config = dict(
    num_hidden_layers=15,
    hidden_size=256,
    num_attention_heads=3,
    num_key_value_heads=3,
    head_dim=128,
    intermediate_size=1024,
    vocab_size=4096,
    hidden_act='gelu',
    norm='layernorm',
    norm_place='pre',
    norm_eps=1e-05,
    positions='learned',
    qk_norm=False,
    attn_scale=0.0884,
    bias='none',
    tie_word_embeddings=True,
    parallel_block=False,
    init='normal',
    init_std_qkv=0.0312,
    init_std_o=0.0,
    init_std_up=0.0312,
    init_std_down=0.0,
    optimizer='muon_variant',
    learning_rate=0.00933,
    lr_mult_o=3.0,
    lr_mult_down=2.0,
    beta1=0.9,
    lr_head=0.00594,
    max_grad_norm=1.0,
    warmup_steps=200,
    schedule='wsd',
    decay_fraction=0.593,
    decay_shape='linear',
    final_lr_fraction=0.05,
    batch_tokens=[65536, 131072],
    max_seq_len=128,
    doc_mask=True,
    z_loss=1e-05,
    train_tokens=568900000,
    max_steps=6246,
    dataset='wikipedia_en',
)
MLP neurons of a small language model. Each row is named by its layer, matrix (up: input weights; down: output weights) and neuron, and shows model dimensions 48-239. Each number is 128 + 32 x the weight over its row's rms, rounded and kept within 0 to 255. Numbers have three digits each.
After each neuron's rows, "fires after" lists the tokens most often just before its 100 highest values on Wikipedia text that the model never trained on.

L4.up897:222093148144191134161122109152107089056112162133119098128106150171130132086139105114082110092106133137107095137109084155129092187074133127109105095100115103133131140152098104112178189174113107131116087179123111120127109137165137144172075115171124096144087200123128095142093109156127118118098105173140135134151084146161135141085087147111125154062134130115136121060106161090098076123120115109165182164150084172145180163136136160178155116085154125112070088191111181121129179117127109115148152144163118050211155128131137159110146112153162119155120109154107106155123105084127155106
L4.down897:074071141093207209146099125129112123171100059154105070123122141121100161078157102158113116139118138201088166118167132138109114134169118072069154149141129177087157061110164135156083168145119100091162149155118136113055120151134123090105151132156114138102115099153127118107119095168047147088055076153172101120161095087106156057099121097124091185070112104128167186108106130151118188118171091102100128113174122129115219138123143151103193138145145120101129146106117121114140105120127169135138116085131064135189161116169114147106143077151150139174169181163100168143124133067123110111
fires after: " ", " (", "–"

L7.up700:151094097086115121131072150160150095154064126119125151121126126085102133140152129180090145109090061110134086126127122127118148180086138141111169121062131136157153142163138133117168159104129087135136141138145142134139149149125131079086092053147166115204097142156119162124152090149131128122157103129140122195118136171128109133157093163110120138113155138193070123186123103175066064091166155128166111126138113147153080105136196150109132126126156150147124143131174190123139114095134115107167107078067119152105163106170132139147193092180113116166102084135164150140119086101101149139
L7.down700:122119141073073109058175134116117180092158157112063122149167148136144084125155129057128122106102168115141144125122162099099139208111136160124117179164098157097135157076138130119118181124068152139105082088149130123102068149160137123154174117052104124157109127189148128109089178175146106087132072128169162136170109165103107182132142110151117174102092158144096146117121135162125138185133117123141097119174169129108133067156161168128161141122131151184116183095131162123078142143105083077131129142181106102099123065115161161186098116030090112127094121124137155109124129143113166104
fires after: ".", " St", " was", ",", " is"

L11.up300:144131143124109099172159114076172167147123177143115117137122095212140134137116088090145145143142101106108125111120132118134135143095034143104100174090118160058100085160072148159136104173137098133186170199120111099110130161071085112093087150103144143081102141118130097169135146078100165103109160140156137072154082079117101156145087113126129135120087107110095128080120105104108136131151146123134067123122115163160127145100114157136114137109144172182062065027149093144136153083093074084172139147134149133153094141169091165161192139135156160151117120108110127114170152148151139165
L11.down300:144107142163086088105129156161148168120127078141125096127115127126108108085106133129132130108134120146099158041130156197169141199099105116063153072105160097145150069066149147163136187169117159140102113157133170088153140162101103125095090140136181138118067127122108103175092093095071154137105128146140121154154136142094182061111097130176115145123141125096153142151147107166142087135129085105114131136120126085144093128182143207175098098168116169135182123151144140083128133135200086124140080171135175114088116141135116128219158185159112125130082171153095079153160141092098078110
fires after: " ", " ("

L4.up340:137121134202054090106163130097127102115125159121094141123117124107086112146102155126174112121156140096127137141084097134150098163136166135219148116116117185130162083111096084148146165144178156096108139153094168175087113141091143142151153121196094123103085087096206156112101105156120045142074109120113075153126111145135180117162117179042135159158085113180121106127135127123186066066182157127144131133105214113110156103133109138126162119141106138096077121170129115156169088100086135088171109173114176119120136211124120056089103110163132129089061137175108130093109110102127109191
L4.down340:122117128105114140114098168159134124179105148130123108158117160169117156108154096122107154106189102143198098122068107082137125111180054142116139119132171129135122149193116175128074155130138144122130117209160061161156123183125125138120141088129139101109082097063124119131187087150087123156088089159114178032112129089130117071109144130191100113139051108124134129150130134140111103178138124201121099089168139114128097152164145160188127163102124121175062136173081121162136162120084096149137157133137162156136106089153156104071124119070123179092094124121117130116056158108149129159
fires after: " d", " D", " No", " R", "tt"

L2.up611:155139111124195178139194096087087125105096201142136179134089145139153158146111090133110110094094099148174103162112123160153135107149116139062158166115108126106191181111120071239169052097114097040172147133088156096149090116177076156127134116094140061173117120132123086130177117109125122162159077097136101147117099143117158133198169153083095111142144121158092100121135154166124119116079138128129139154161147081134095115150163161128150113174142069128130150151161108178126091169122101117115148151094135110113107088122099167132158184147056193064066145143108111125079121088091157120
L2.down611:122077123095146088093092159188143114211160079132111119132098157149140141162118144126133151116137182164082159124110139138115112136181129132165147101103173131141069178134112137098053130129085094173136121105082140100126140182146194106143101110147104152056114139156121168078139177101151105119101095098168185143147152080110105092108104138158141167117171090082106126131119119109106135080152086154119068158079114161137102125169157059121111170088134084126158058147171164116106165130132109126193137163131207126151160153108128075165094103138159165104172121174106178105086151171134144095
fires after: " H", " he", " Wh", "H", "ich"

L12.up546:195116114140145141152134064139119149106141152131097120122162160156190148113189096152171154143141162072129187121136040123135123172179129144110173102115189065115107138134075129124123143173152119144125115107104209135066176103061081127149146118151117110086058155133094107099156075146151135174117140146138147137127026176105139125088134123130142127156180117099155151107068188092122089153148168143081176118160098125132118141143086112144115131184160124114137082151189078112123120075156124105119076139156176081153147149137160084118179128111160155142101105144127120108085148119159121115
L12.down546:150098197084081134124126136181184121151135113090095108084162142117117151135137111136096176163100117145112171111076127111124107126110143139121134078135119138146116123148141129105129187167078115205065122104205115122071134097156094118189128169135150124136138138150179097115115105124121130095100136088080099116078087110086167086146102086138066117151135104105185173105092140155136047152119147112109083161142148089133145132094140158120069199176092111110142120157145111088101133135106107203167111181190118140154153154195140155187127128131151099099147096102111160109145153069092185136
fires after: " "

L12.up520:054118172172102067136141112207098182134069179166059188139121131089131140120134173129102107122157107143120081121161109100161133108150154142103112165111140109140126115106098130112138160125085117117189130140119102105143073159117161079153131096090147115086131155119133096088140153124090158166154078134123129119054088153212136170094147146097141143183112131115077132166152108097169154081128139093121099130153090084151129138092097100132110103137061155190172071046135129143116118173110093103160133117105145126162163134158110177099107151155120154091127104123148221094122054154116169158
L12.down520:154106096119135122130127147153176118095114132121138084144166076126152137144167084101099166100090103145107174092056109074103134121100157096138157136064195140151122113108141130136149140170142139171082087163130123118082141144154139120088134136091089147148180122171147149163112092169183166132156096127139150081164095070096146055132182137107143092179139087103118161150126154125086144112117211174142103126051104136139089127145096117131163117130153115089158133202182186172124143139133139086107109187130106152130075141137177090116142147096182115135088092124121122135158104086107094088
fires after: " |", ",", "|"

L7.up519:144161118165181122097131170114159120117074138151161149107136143093082159183145138125047185092095109079132183113163088132138131105106132119099161103115097081135055115103117149107109082087085186122118125182118137162140134130136100119126165151164132115124099187108164055102183071137123126193156111098108157209129099194162111096129059124082147113151143081147085123124166106241143143108145119137126074095136091102142199149122106116147116116140127095153125107082109175137139135134119130122110063106114091073170143099149155140124145154186104160072131137173136105045097106053112154138
L7.down519:122080143121081127087148128177158177161155073091147082084179162123133146144139137104135156101146150092153104203114129118094124180123162147117114115088137156052148089149118235164096164119130116171092086142169117174069103090193022096124086121137087120093140136142099103118128143176109164108161111174048060122107128078131140162129153123107089088185128142156177108117088139219147140090137146142087121148102115111173061111121139102070143135101141137122122081119198151165067128135143134120135137117132163117130167141106101135178147137122126121161120099157110106167073119165161048108
fires after: ",", " (", " l", " prom", " p", ":"

L9.up805:089076142132142136145129116194136158130104164124162084084167191107123144111158105163093050131140133082152136153091189151108063114160158111120105159086133149168103137143145114160116132058148131174154129112116114184041115073160140088156152117145055137166136124136149153083189154129136084146199195112117120124126141156129170113114125130129109126127143088186150176085074090155159117154121139129115125098119162128160126122178136113111079078127117085096148130172143149086128179122185187136151137151094115112139156117140111025093153071135150155111107104117132173111118114129088077137
L9.down805:160120167075109102158108122140085164150177159119073131098108078116125174094059137140157121166122106091126093050110117152157106175097117071169127105134106086167215089126130151109154130118140121133088126178100054120067128119125102092182094163173123145114160102121105121161098213083185090091182164119116120128093112154046177124102110142140067070109136086116160171094074079144102165106140125159102112161114178105154112101147132090109108178151154160109116126141145093060103143117088184106161134158158124154142140088125122102129154088085128116123131113116088090148130160106127103202
fires after: " ", " |", " V", " C", " N", " K"

L4.up433:154130122152047110097121155128104121113075115100150153130143155177113119121087175156109134140111188148133138157150137154115191099074121162168166111091124108138143095115077174103145162156114141106161196187106119170115167157137099079118145114149147109167124137109162140119152067186142162090106102108134129119156099156123115149105129142165088124161124101106145058083200133111080090103136160166189078120211135128214132117156142034139162109158136094134147072129119127150070213080157147163105154120133171054130099158189144078106114103159136109095136143120116101087135118097107090167
L4.down433:064113107135137078085152183155161082144151179108097106150150170126066134140134120151130141120136189157097118114142083128136118100129094095112126116128111129073136157146178146097126159082136152139098121144182140149107171118159147086165114174134144146101123120090099096160070061101124149150107086150127148128132088133114201139155182096174082141144171104104113077168125104108202119104150147144183140141144104129126097098167112133111083198126118151143221103103085198139109122154135036145147104129162142137131161117153133050121140097162091133102138104145109109158144148124169116084
fires after: " e", " m", " E", " he", " d", " D"

L2.up365:078105126170155086163205175151120127114127100123163095146120098174104164123112107098158191067127115122102129102095098124146152126120157185096104118184156125150141120174123148167152168129161142103140107092139106141108112132072070168149112132113197058173134120101172092164186141098141139149143072079137164126089109133162121158171133121116105102095154130132098101093101079199088153143112140060142100188114182139144067149119179149098165118140064126106097129154137100089082105131124125144090139110124087140121165155176116122140138108198118153065093163171159139129106125100164177134
L2.down365:139097131123105069134128143145103108145099124144141111176173142187115139117112160076187116047080124098138091085056187080139090147158144169146119151157118123162158042139216113095139125159121140076174106125180100159157092163122111126109113137152172132113102137062113133094077152116120124146138190094098140144149141133108159107103107126123075090150119128074136126108165098155111125127163142175122186112131113115089113075147126140135146118163122081084126145168126120131169144118194146150123061139135097150136148128138082103147106113146108148105164133188091132095126112155130144158
fires after: " h", " st", " H", " he", " sh", " St"

L2.up785:139147123091133087111138160153133152149119145082118115163073158156078107135126096103146133125105125177147156110144170082160122083151158116148136130147102109170127111057161116139133103143052173108103142107105098129165169140150084073116052136111177137155158027157110067137151134109182025123108133086149148121093096175108140159151173186178140057122162153068091170110144123151147075142078117078143188174126139137123103100140130157144127136115142158110153145107127121158149167126150060191096110168107070159137091163118157095108185140139130189105146100173205096082086156115118167076
L2.down785:167085130072156100105124147139123160153079182092079067133147192178143118104113119105191157079060085135136116112163168178087152064160139111166125127146155126132129156092101165139087115109135126082058114128108120156171118080134098120201205124165150173135108077188143164091098182076153134105073126137122126153092104108134061133107147139183097153100128097152098170071131071129141183139152155118131174120102132132105115160166154060143097101127110134163109117161175190115119169125117135140179097139118171122156058132121126175051084156162106148084158132138143178143088154121094142125
fires after: " H", " conf", " he", " h", " I", " N"

L7.up860:122131117087085059114097207161145131146063126075113158146135107106138152144149165125083150149131145134118148131083143145155104141133109143187095139109113172185121074127138154124151154129097094175098154165097151179128172114047146103090178139117042127142086146133127098092137097212087145093086163115148143163212100143127134079145143191146107138114074166133101160083137108141041150127111140136144139134113107117151090106214130133126186134129143144163055097119106124160122081142143121101117128111148184125109114201055104146211131106147118135087189145113135153193109144090175115150
L7.down860:141104110094148102157185110157118164166159122120039104122147140131172141162115178116147146132131164080166142099134171091091114159151127117157119116092130115134083081118132172150123119133130175059124146110119092070136090101101137189221065051149155088068129115170116056111124140136106176211132164153175173097131138128110138100095110126127103109144174120147153155156168120170184147123133132072115082133133131121101143144081161145108067174125089151113157135149100083110087113095148161096132158086078103188165158098167125145090110093131171150173108099114099162142163141144118153121
fires after: ",", " and", " is", "),"

L2.up194:118138162108151116128129125080147153112150095180084090082189169192121112163101135107160111065161114120132083120123056149100101094143190097151105164099178165126116060150153102076111127105164112097074110111140153106130160113091111085159098106143180062157131146043128102149188098128129150098110090179150125133112112115066131155129127158145189124145142160171130108109188094101121121172065142048179139087126110180170141165134099112147155084157192148169111104089097140148113160077132103135133118167122162149117162105141143063121110129134164113124110058059139105143108142135157146137
L2.down194:104128104157110114110169173149073154102108135131178070184142133074114158062151096099114158120165133145163160116097199122160126085148161136112160113150126137115121169129168135178107116146121103121157110157124110127149101120174129168102135145105149143115092094147084122168060106111156124141174151136157162144071091138183120094076183057140123188083158096094118159117118115167103203126123065124096151122089153100149151172163110078110117153136141103107129138112118163143107182146125132081085075133114125169187130107122119110071181070158103164169162119146140138134088138171114116148
fires after: " T", " N", "I", " S", " I"

L3.up257:115130078114114073123103088164073104108103147097138157126059139185096126171115171155060140169095076101138124131123120088174121102143138143170122064155186148136122097139101125099099116175155113191069114094127122148073164157129185067104150093181165136065095120132128165087166135152153185124118094150125122107121092137093129133190164125071103185124158081194095124106204127134156139124132136184120163100115141209112109146104131156138158147158086107121166100068123155136130131097123134168221039078147144067142118097172097113098127122138113124188123101110186116095159118161145175162
L3.down257:081145093137138113112111067154089158166086127118139094053087120127116110156143159165082145189136133102129126074067143127132125102129087137120133066100068116097182101117162141118103183127135132165093106139145152151136089154153145084148111088094168103082141147085120119152222136151097168124167136159139167129129144209157146172141075136166109076189105099045113121156125134089158142093112062177166182097112138158142157081109091094170141161123163138055143076079102154134106102160098144114140081084153164156089152073150133157113153119164157064160144107104147151053103172098092106113
fires after: " D", " d", " j", " Ma", " E", " Cent"